{"num_hidden_layers": 10, "hidden_size": 160, "num_attention_heads": 5, "num_key_value_heads": 5, "head_dim": 32, "intermediate_size": 640, "vocab_size": 4096, "hidden_act": "tanh_gelu", "norm": "layernorm", "norm_place": "pre", "norm_eps": 1e-05, "positions": "learned", "qk_norm": false, "attn_scale": 0.177, "bias": "all", "tie_word_embeddings": true, "parallel_block": false, "init": "normal", "init_std_qkv": 0.0395, "init_std_o": 0.00885, "init_std_up": 0.0395, "init_std_down": 0.00885, "init_out_by_depth": true, "optimizer": "muon_variant", "learning_rate": 0.00747, "lr_mult_o": 1.5, "beta1": 0.95, "lr_head": 0.00561, "max_grad_norm": 1.0, "warmup_steps": 200, "schedule": "wsd", "decay_fraction": 0.683, "decay_shape": "linear", "final_lr_fraction": 0.0, "batch_tokens": 8192, "max_seq_len": 256, "doc_mask": true, "train_tokens": 115500000, "max_steps": 14100, "dataset": "wikipedia_en"}
MLP neurons of a small language model. Each row is named by its layer, matrix (down: output weights) and neuron, and shows model dimensions 16-111. Each number is 500 + 50 x the weight over its row's rms, rounded and kept within 0 to 999. Numbers have three digits each.
Before each neuron's rows, "fires before" lists the tokens most often just after its 100 highest values on Wikipedia text that the model never trained on.

fires before: ",", "."
L4.down339:523496480549622453531461431478509494558491464455540581487497406498563514530508604528482442508509628520588563521468478519473583406517451478440437513544531457463444430474449563463522497457480452542502400513510476522396514671562435492523453453493436455413498505524483428550597512530476438500

fires before: "-", "\n", "|", "|---|---|---|---|---|---|", "2"
L4.down100:472425477516481565440554506519576440534525544536475513536415459478547507510389444563439443467464570481501420460511431506470524508538445519522509508456455545521472454624553504453479414444483561547499425544546472441463568532538603584443505493420420517484444505494535526474461452487494494515

fires before: "\n", "s"
L2.down521:549557548498509435549579568560478535527511549453539513355513531448473525535505461567492470413455525573461505522500459503476510507527581507539511522427462572466627561514501493475471487539540461506484480489404465489501428466534456506351496493500469506449571492454469530559516464418482481493

fires before: "-", " •", " ", " Time", "=", " Total"
L2.down417:503531550531510607438503524494459411460477533532457411484520506464483524519419510558583444462532585478513516518439623547485509568578437394421524562529477423494521500641487430501516435492481587486428573548521472483477505517419441442512454428487512573482446449508483470491480431478558532495

fires before: "°", " |", "7", "4", "6"
L2.down469:454492552502622544475537514485515498492499504458460573533510512519453433482488523520465422428417498482397433569573507582557556492521509524403530500509497535392593488492440603436546510507615569473499451499481535424497483523464554447437588514500475501529495573477501493500573489487490456490

fires before: "\n", ")", " |", "American"
L4.down163:447496475497400537447456449532467483536581525549569489538513586450409395414442492551513480454556500435492519517599523418529449483473440485432515469525516537486607532493515526475550474492455436478478544509630514443457553468500574534481523516497412573472503512496459396533583479571489491598

fires before: " |", "\n", "}"
L2.down608:515469522468468437574482463530470558552541468490446458494452507583555573450478548439500471512400606483565539530578532478512474497508552485484517424534441436497411450510523541427530451425505567570429487388534490492607553491398509504555494533511511500574451472506548444493410444493523546556

fires before: " ", "son", " in", " ("
L2.down304:506544336457457497518453549468466529529565599480588379532567517504501533489620517593537429526554526409492500467426519547521489420564417510489568488438523477490414526509462543467528577462506503522470453460486552508535432517418573508488475511509499452479543559536423530474530544570416510510

fires before: "2", "9", "1", "°", "0"
L2.down634:519477616488573594519586575569467519469464501525487531566576552464462572492520514508467425436533439497434519479479482580521479544441485495441489428446497465498565520529494496430515511470538633466468469513454506490591421525504570465453514471618514542371456553550515442494519474441398401453

fires before: "\n", " "
L2.down241:459508538539565522453541467448550420483591483449503460494440501536476480462444573508409458534536423457461421477499503450512512526504426495524434462458504522409603458514482453495477515455528519559456466502616533500507610467498544478492521616465469451449565509590559545611550434491458525485

fires before: " ", "\n", "er"
L4.down607:528454414479509469473549433510458521459661465487505512450575423596479440494527447463568479469454575494504424405410477497529576495460453575462526567467515487555577504546463510486463494527481505483478420467508454584489466533514524410441530471557518561549498548519563490565557390545475533491

fires before: " ", "\n", " |", "0"
L2.down139:525518481414508465421373530453534512513526549556482436530414529512471436536535460538562523529457524481549484468496502509504413467534575503572527492479578461466530476568477506490433462427485534476499472490438528659453550498531517495412445564507581524603418511514496514534485526476546513362

fires before: "0", "8", "9", "–", "5", "2"
L2.down238:462433538447516549537527461425446527489492435551508446559519430520614576528364472591485429424521541565485493444439498525491393452535483403523541555418532528616548486453553526490457555482503467357452470479554569647469589584460462546507467491475463518563551552591478557481553489495479455440

fires before: "\n", "or", "ad", "um"
L3.down53:501476499472513594491527548495485538465504542578484508514481520463490529571565557472488536529417437540545430609522499465509405581482585464481503493538456439472476591563583428575440568596423473435490550375444480381469528496513493494565499542595446561555454503528577442509482375468478542430

fires before: " ", "2", "1", ",", "0", "4"
L4.down419:517453555539514436552455567466509433533523527472558440502524519639465484487491518515549437541473463585594475544497436410451565465533467517438391466573596478371514541522495475424601463421553488405431542472563440527526405501573491464554534462545465544458458511489500538484434521531468529497

fires before: ":", " |", "\n", " "
L3.down358:430563550439505479524421481645580565481426545462599494555586524502477461491578427410488503472546543496611506469541482475527568468486445464515527493496574591501490490524530511429438488485577477565506541481456430497474463445575537481446405483458504424499401459539506469485473503501557524471

fires before: " ", "\n", " —"
L2.down70:498357514461555500464527522591504419518475462460513518458475486548524487570510418496544552491553460493479457429584479529587569458466483569455584550505533423468462507488439492460511501401568442466572489474460486505571420528531588547540529421455448459523491532435518450477460461527540538450

fires before: " |", ";", " "
L3.down531:423463548479504456523481452360425441396544491537558508500522522500486491545541564467461553498415405446489548481530562506563552595478426442507475493537564575436496506577480452505477476592561531518448434524555511529490492511453386592511542556499493491430588564568502486482547494541336495563

fires before: "|", "\n", "ition"
L2.down30:515495500595557429533480554487583474583528476534573539468542441397544430504476507525424484442460504526566522470519489472435551516487474466481467606478506573522462478395584514546504454598522497568530529514508498471530607454533495495481570531501392413444587559489576557479491517503438414446

fires before: "2", "1", "0"
L3.down623:554450397610525512462493600478636477577533446541470410551462445543529543554485371578490470560475457451472470467434485463455538475454514565462505417541482525553562510484625525513386504426484526431488508483478494544475462453607562565497479467553456464584489502520481543508501468494485582482

fires before: ":", " by", "out", "ing", "ulation", " |"
L4.down70:526554487574529462437453612519501552512446482561540516522428442468460571468454458456571596429508463521467484521483472487559457476475515471567488547552428512513507531478501432575567600512550554507457466592430492461413548459592483560453390538468460463438515420502517477399395513554544478497

fires before: " —;", " |", "\n"
L2.down503:439488530563486434519543534492530542516474496460525506427497499422477515441516578450492492459560518437496447634524580535459536446445451391443530469472501473497479467453488527519536424380404390531401501517546521508522553533543436533540549586502522484609501498524483483397494452461605578493

fires before: "9", "8", "4", "7", "0"
L4.down206:550551519545466465482518424559594458505471459556477494653471489496426545482518559566442614491480412427593499606540554500533507485445483468471548515574553478440433521524520438566455533478476495480473475477481519473535451566529553583479463341520523413540505460498541513564509511480490442529

fires before: " ", " ("
L2.down547:530502523473484550521547542467542392462560518435522428503435426533565526460448457594547603532472564550427379542519574550563458497511529486532466557549474563533517494557470444609472617477504521456554543558485464575444490486544529517424480507405475479549586451446544555424508573483508489478

fires before: "\n", "|", "|---|---|---|---|---|---|", " ±"
L3.down90:568417505577481522417477573547491482449587504481555551563495431433565511517479508472476434530488485487466426493557465468565506448527453471512527417489463517478581546494564473492451491422470606509398431470556471484516636508503645468416560487513393473444453535485545461464525514499463470496

fires before: "\n", ":", " The", " It", " He", " In"
L4.down242:468588479506616528491453465499476536468472430529490536528540502509517502436579519623547493397570441514498531529577493471551550468482550484459473502564475479569431436472560575594427568464545474529499476493513467617527517463522504488470449490442558562573506520487506463531511516531491510450

fires before: " ", "\n", " |"
L2.down398:479421502422460453528416482445525515467503547571612381453517486409393466440523468424576531579395564448519524529461465571568424494438448595536480404565558514534465509535587490479513431484518491480500531476422510502549535526566439510479501529481515505560454511495501480551530553549552419545

fires before: "\n", " The", " He", " In", "1"
L2.down80:520490423491544494469477501441595493455522512493483505463449432558488487491558515418513449417447515554499547502425478564523474560532483496459618502454467421577490495507468500427452442538508544482439430485592511585472505520513495509521451528530443507526560483657580425516455442485506491561

fires before: "1", "2", " |", "5", "3", "4"
L2.down551:514479540514519408550548549577528463530429421484465467505458517487473556459388553530400477597524598471430376593496548499469532532553456567559437427503479470389546514442586497471453493456487478538453526437549504531450434538524513491481481438501463473547509561433544555545484535505512517567

fires before: ":", " |", " ", "ults", "):"
L4.down496:464457545555520528459451512508438526607471558570501487499536514523436490453571486469535417546661476378584596504458466436559488484535509512529515484469513500614518492526575566509511596405465485458525528443457439484528504497554456474627521561474502461460458448485467461471519468535525525406

fires before: " |", "\n", " and", " is"
L4.down406:424534478533520525510496402503495554469545540555592523573481514457566437468494463515518361479477565439550558447514499501403545515503601486521516557429565449449500459536517543399590591483493460478471437581612483480586440497506541497505499430535515463508591527551537516438496496488387486401

fires before: " ", ",", " |", "′"
L4.down134:417454519476509389474481430590597428537567480551552496527488499551513461639512512514472497525433498553562544495492528400501480475528509454472532441501550561566530520577485522484515468505538437515488507518504466453443490446494618594495463483457484558498553566477481474527437495480500626460

fires before: ":", " |", "ef"
L4.down472:455496458577517584448384488475527466572467527580574516526520507483431422456637542483370501409524573545452489585528448468599452482481521470599443524415490506563585527542472473519459487497526479494500540507483478500464441473422552473455516517416460470446443528528545496571461528495615406482

fires before: "s", "ire", " |", "ired"
L4.down98:455472482506482486520608406492508464563505555450462506468520509456477557472551524516554553398569561560451416496441382630525521590410566519520504466572555573535494505512518530548494549484499511501371554563491474568459521446435448486452505424485495586409553563443507469532398521544450542513

fires before: " ", "\n"
L3.down494:461492464551560511474547412533538411375479395391431477523468488490487514477542541527400452485482417557446435457516458511537589518540496572487497504471548527525550472579402561498506523512590554570512569486529556516553494505541592419570498514501449453499476532437495485595515473484432475506

fires before: "\n", "American", "K"
L3.down205:428488533456486424503514458483424522574592610500574449603528472557467482511467477464421566537533439496531528458387461448546509598448470566520508523527573419492586414395530507475560479498483477490421447466476495514541557535518527456586480475528515546519443547498408513499564570569460438482

fires before: " |", " G", "als", " Go", " W"
L2.down580:504490561540486492471531416485440573424528480512521525417488416397506422404446545441476460458485570592542479515579521458461509586411543490370523476520462555523510612542447546533555520524422536517541471483507500603462606512460491453434493598597473473563382483492541565422497459460557554455

fires before: "\n", ".", ",", " and", " in"
L4.down218:503514425524403490501529470593498614488572490476559588604498461491485448529561521505514440443441566501504552517521509574439479523498412454462444529544469560541498467394456510532558467419569489463376472512524472549403500450511493493470559442400577507560503485497469441514600513556482401547

fires before: " |", " ", "als", "ing", "0", "5"
L3.down383:514469597365520534477453463493503562583534427456552539511475476500592389448543609541553446521461490473461517469477517489578510543513499535429545523459468502447530476507459483541531452617460481497395462498435566511523558374458419505451446578503507581516506534559522590441435508518496537549

fires before: "\n", " Go", "("
L3.down172:461522513474490508476544496509448394504488444528557529560444585510436501593365520478515473476535578522488508487513483479459530540525456448480549507451522507514448601452563446491515472438517491457554411505532527486453392562510574578623533436444448455458504520496533452546484493472574509508

fires before: "1", "2", "ents"
L2.down391:561517489530508504545498465583531516493587378485458495508504417544478621458481443464425497532475570427487423540492534465500463518458483451474500484563584596425523551551531614560452489508511493543547555451457549488481490460510572550511463462555527563500447483442520432527498549397516464429

fires before: " |"
L2.down216:484448425448421483441537527514391492488524466500493413506495528485568405530509550486478520552499402461526589496431532421507575581491586520504548466568562528477460451517475497578531464442553405527463485463517520566460528449482372573479571508402562541489465509532533513462419519548531463563

fires before: "′", "1", "4", "0", "9", "6"
L4.down228:493444545507451481550457542596469520505507555501466549500537493565463522449482480452532475556476480570478450457482585469465510547441459499582554565549476444515476480601496478463524438562521550493607454522423461449538486515459494522458409472458512531471591566502546496370400550467497499546

fires before: " |", ")", ",", ";", "\n", "3"
L3.down446:516487505477470593447457556484494476531530544499502492559452440419529468481473534492446467471536522471500465402399469463540527506487454573423494483479482563526487451557639521450493529491530497462553549439480468393558454448517527447434537422537468573497564550482489630495530452560526588468

fires before: "1", "2", "0", "ters"
L4.down254:493504490457547432548520451473580466505480475527479538533597470580486536594461424484506456501504461430488484428527489451491549553439505520382538477550467443583491483476568549560493519514491489568549482441552471528500433640456503521407474600567569505596432584479463485516532498489548408539

fires before: "″", "°", "′", "6", "4", "3"
L4.down74:509423549546496542500469529545516522462528460468503474519490565486502555534590554489530443442428468540559436422528425508554514565537441404394479553592544412491597485529514470533577453550470479494530469551526495538531458494424480545432510545504441448602543458388596455423504529534497532479

fires before: "\n", " |", "°", " ("
L3.down160:506492532571503614500527503407497500465487456394556537518480491541470517535453504470514536474502486450575528474521490587482542594513480451460449450472461432563400507460573548453537397469522520489416479446499357520602532502445574511500487563542538588542485470512469504454518615441541544473

fires before: " ", " |", " of", ",", "ne"
L2.down528:491419409494574532494489439468461450521565481483550471512459533549561579489479432495495463465458477505438494429451503494539518543561452492474449448562559543533485409565475625508535549562487445480442449470536529437512526397433561610474579486550506447508525528576550509476574472575467526480

fires before: " |", "\n", "ind", "o"
L4.down119:502537554499578486424509447495389534538497523492570541496464404450513443488523502462524372568347511480527533544507503396446552531455538463438490569518436461437453492515434547524511494521456579483464484547498469542494466572544576446515520522516479535524533432502531437580449601492517636503

fires before: "9", "0", "6", "1", "5", "8"
L3.down307:446464496485580546501487522503520496520564569454451486496496468552505511504595480432568497613481463580494554454538497520489588472484466546436415553511504589494547508558437440620516378574445588555543511495473464416521498444544459581432600428512542473600454506473472513404524521447522528546

fires before: "0", "3", "2", "5", "1"
L4.down52:692590466502481494499523584548492422469520461462568475494497431500474440326473482513590445528497538524522524463534526417516458471430513433494514564472501522506530547486516472442423476484510504474530454517401498542395508548511459476488522533478450546542413490513487603495489415429573450521

fires before: " |", "%", "9", "4", "1", "6"
L4.down562:554467512401521559501496484478464469523501620572501476435490509529507485439440451599440536497435432436516481547572454498459535490398459501610499467508546469439566543543484536509496567503512426502532480558575487517542575449373444516536517419511506623484490461516470458458410477448528507638

fires before: " |", "\n", " "
L4.down223:505426399510515471462506547537451524521536646434473500466529479529458496524451509504533421450513503509467484473578511420511513486505375527443433543443542559466464535497511552391395471483505456530535424486478498509493479433606473527639580555510538394553443470587537387547505567495506462501

fires before: "1", "9", "2", "7", "6", "5"
L2.down474:513556442444552485455524495524512471592591472446602477431514484506477498440544559558530392497439501518510464622443420541384518589496458497459506537483517551523517474464548473444443582528531507446478488483471517551435445516486448578541571509575449477599490472444520631555548548502611478487

fires before: " |", ",", "8", "3", "4", "\n"
L4.down140:525495423527509532477484478512482486646643576439481476474545509552470572464499506531573520458407544489492521573424482491527527547541400514507562502488610482433481558445440532507586464482546523430549510514450466493557544488458481474478560490507452530488463543452458394555560508540408496528

fires before: "\n", " ", " —", " Q"
L3.down120:473508506484551553465538444474548458417632493452554484447406409437502455485474527479434513478520511427400437503476560508499535514516442534424532478454464523487623532593411501537475555473487578582454457491506511477511513469563517455470526551472505454514600512535538493597502427481447561452

fires before: "\n", "u", " "
L4.down269:469611516490425403492492510458450491395560493508524540503557477423509523565488489404627478571474480530438554466478488520498411551509542410499476505547501479422478479441530434498390427432523500470582496542552580513517600539545510556432463492556464509509583485577583547474508437468446565495

fires before: "9", "1", "2", "0", "8", "3"
L4.down305:545575525437474515509475464543535473514490441509435485492418466491474417543447519598474526547541434401430583601480521524480563497517523520427575415420464588503523570515559500512481487597556483488568449535485503535490471467522437610415461566449586574562450470481526455526478434456486370597

fires before: " ", "2", "0", "6", "1"
L3.down392:574509388474490527421511483537513443577599495481596481462495525504609473459535545466454476519493478588404451477468511457460366575555473516495477522479478569532507450543528436391474498548523490461428528540457496507475444498442418570574562463531463511518526493588570548479501492478517503578

fires before: "===", "|", "=", " w", "The", "=="
L3.down142:542571609360521498574525436468522525478440388434513484526526586487455535456559504537493509501487590532564509553481557497516525491428547491422541571535525539440421471458454526498583487448551392478525566573437555547520467505475487487469468569507592526515523522460539456501419519420453435459

fires before: " ", ":", " |"
L2.down520:456488524592506499548483393502508547532546557530444516532500442480533477443443526466420623405657510571496487449467498502542498442448459456419531496475530557550477468496468582494505536510492457502514471499659536509493460506411519429456462546524473541551465575496529577531551495463459395521

fires before: " |", "\n", " (", "9", ".", ")"
L3.down600:499488549533544462492490607513413383471403535443511505601512492564455529452542511522589416485501517522555524583411542526534476453423490485463377525588495505338560504528479475477482506471497517502501485516506534442491393529618533401509562453534468413411490563472484514496535453501438554501

fires before: "°", "7", "′", "0", "-", "6"
L4.down23:514473507560565533504550545588440506458444450536546433554415412485490507454521490515540453440468457544443464526537476527473519543553563553490504542473490578506501566573488583486389520620451528429521503500457519452494503570416543435464525456513515568477427502419609473437513507503442417505

fires before: "\n", " He", " The", " It", " In"
L4.down633:441567331501544454507479490444492562514592454561478471579640450566409379411485528517541478394475535487547473392469522481511591559455488500415473583487535492522538554484403508444513496536518481470458419484491442556467486587506430436515503474545517498518524595541563482593608435503511523557

fires before: "\n", "x", "omen"
L3.down445:561371491518526511523503509428567531593610514595518502524503437396488521482470532496476434547499563480465573473495478462481514468535557479561533535498488475466494435532506586556515508493547549516547495579487455419532530429501437554431457524503492570472471420470473363479522451505461550462

fires before: " ", "9", ",", "u", "."
L4.down555:523510499536505546519522550457413552487462487498512532591497412401427556413477501487401397514574570457387443472515358484457559452470459530516573476415448489545499460478477572572381508551458561501521541452552473514552569527555568473532521500453499575553470517455527478493549462507399443473

fires before: "\n", " The", " He", " In"
L3.down594:471510402477547521455498474521544505579561540511432523603478507463546522459504560541491469474376477546495499470525483372479547544457501529543475549499455502464533439483505518448496428579561623485430485604452487490377559510491534535502470550456443588558537535589591496426483370473461517488

fires before: " |", " /", ":", " (", ".", ")"
L2.down267:492671546619489561466541457498484518558415487453449501549617501537507471552421518485483460521449438484526538382550490582568462506536473535518539515418538512487526393447523516489492527443534444502610476432583393481489521482534522413534469447493448484469560597453499530522511477496492502521

fires before: " ", " ("
L2.down371:576512580474486513552458491585476521530557391533526483471525500398487485617388416514498655537468444491501483488450486488495495507466490516434481486444548556451542579526460547488412570497473510482549560562459530472501467517485562526490517428431488483442538532535460510481635566486453513495

fires before: " |", "0", "5", "1", "7", "2"
L4.down314:517517381402433518497394505440578526434552551486601432498549415477506510514489487454509522452462569554541446452599447501447550474532445463415493540489548557466570475585519429524542537481579519539501467440514473453545455486579521490506540513471511555536517501446445450595532440469496491572

fires before: "2", "1", "4", "6", "8"
L2.down322:496532443596557513520491501500439479496458485539490484590529479487449651507388408521502473439531601537424556511472530441511507491420562487411565445525461507515482442496512610477429460470435497437488502478499497612541531502484470553542512429488520508583478488538510510483497477474457483437

fires before: "-", "\n", "|"
L2.down66:537452475518422521534466488438645545616549564553546545563561439498550457526514518532398474458489534513549475444480517467435580461490429481496509472506465477520588458547495489463537477457558571500436440526517506492528492455472577440486501457521408500529447583468521482513539523487481510556

fires before: " ", "\n", " C", "9", " January"
L3.down129:456462521550508510453537534515548493545462552537497548528504502533497530485535538523487503496524420483494469458499509476513473504524458448515437468479566478462508498504479542585584407471511446534500379417482549532556453394482400536540463354488545428521478522580414524564524519548489416515

fires before: "\n", " The", " It", " In", " He"
L2.down191:525493475531572441523548518435511491533475507437530555533576485418528418519523496547495499433458470522515519466418539515456483486467478517416482520500511518492595592445371546394570504500517506519486578438426467541411573574532492467506553333534534476531513563512599519548513437540533564576

fires before: " ", "\n", " —"
L3.down118:499502596460488504501467525497526560447470465513544424528421438515502550484553507478463483490464533443526594524512443440474517492438478583519539475608464477385419477480530487556424488518403448541456524505528467524445560527467440461499531542465491553477484508596529447464459523468433490534

fires before: " ", ")", " UTC", " /", " ("
L4.down564:470405509400474541505532508434506508475567494553501552511481539434482522554519540475478521468502515604436439490352540565452502536481534578516512517567503489496540569586472482559526495623522481456552470464359466478540487400454465451510509639477501576480470545454570512543585492492457485538

fires before: "\n", " —", " Votes", " %", " ±"
L4.down612:476411535442464457514491525528406525500571486420489480467453467445528476512495505450535408510450428457489507533469519475496453627499481521429584511462447494513518493581364517542474504558500506585500443596654572483520487492509505532495536532573613428422531506574528572504450513517518472584

fires before: "0", ".", " -"
L3.down49:502461455578554492457432474534494524519483477597483484592519427550511536527514548559450477504566422511563524571641424442404477532488524539517489507454464541597621533473493528456412458580509571513477538414477476547533499557492499418498531470487465470550406402520586452501446472422452461563

fires before: "\n", " |", " as", "0", " ="
L3.down440:442566458458543467535481455458482571499496596474544481519455500542479572468530575583517453554507563439573588590514534571534559577521565428559510488491405554497468382541419478483473458536494525504453505491545503477563565467437491553478445418482449477501470537463499585492387438461490495576

fires before: " ", " •", " Total", " (", " /"
L2.down33:390502479478475562511589464407532462551581494570485453497516525509515483574518554426567449418432607479479500412535531436499538547419470442497481383476522469523495557592502466552564485532560560479424431481476496497567414482472449530576484552519497458548525502492595571492572448456575464510

fires before: "\n", "|", "-", " |", " ("
L2.down210:424430514506518481480461478564666501573561590620525503508505513502570507473529401512462484515468577465510467492516495458468585493436505456532608476541423485439536474543542523545586557482520563530556378531538592486519485461469404517438350535403469414486440425458606523434482465489531469567

fires before: "2", "1", "0", "8", "5"
L4.down122:448491459468492440487591481463555483404498544432448514501525399487563508553573472511488454582434544531513464548596461505514528445466416512396458496525610489443457448543478489533498466465522513514405453515518488520532477526527530547543521516647454481527485561458509557632432444484514499519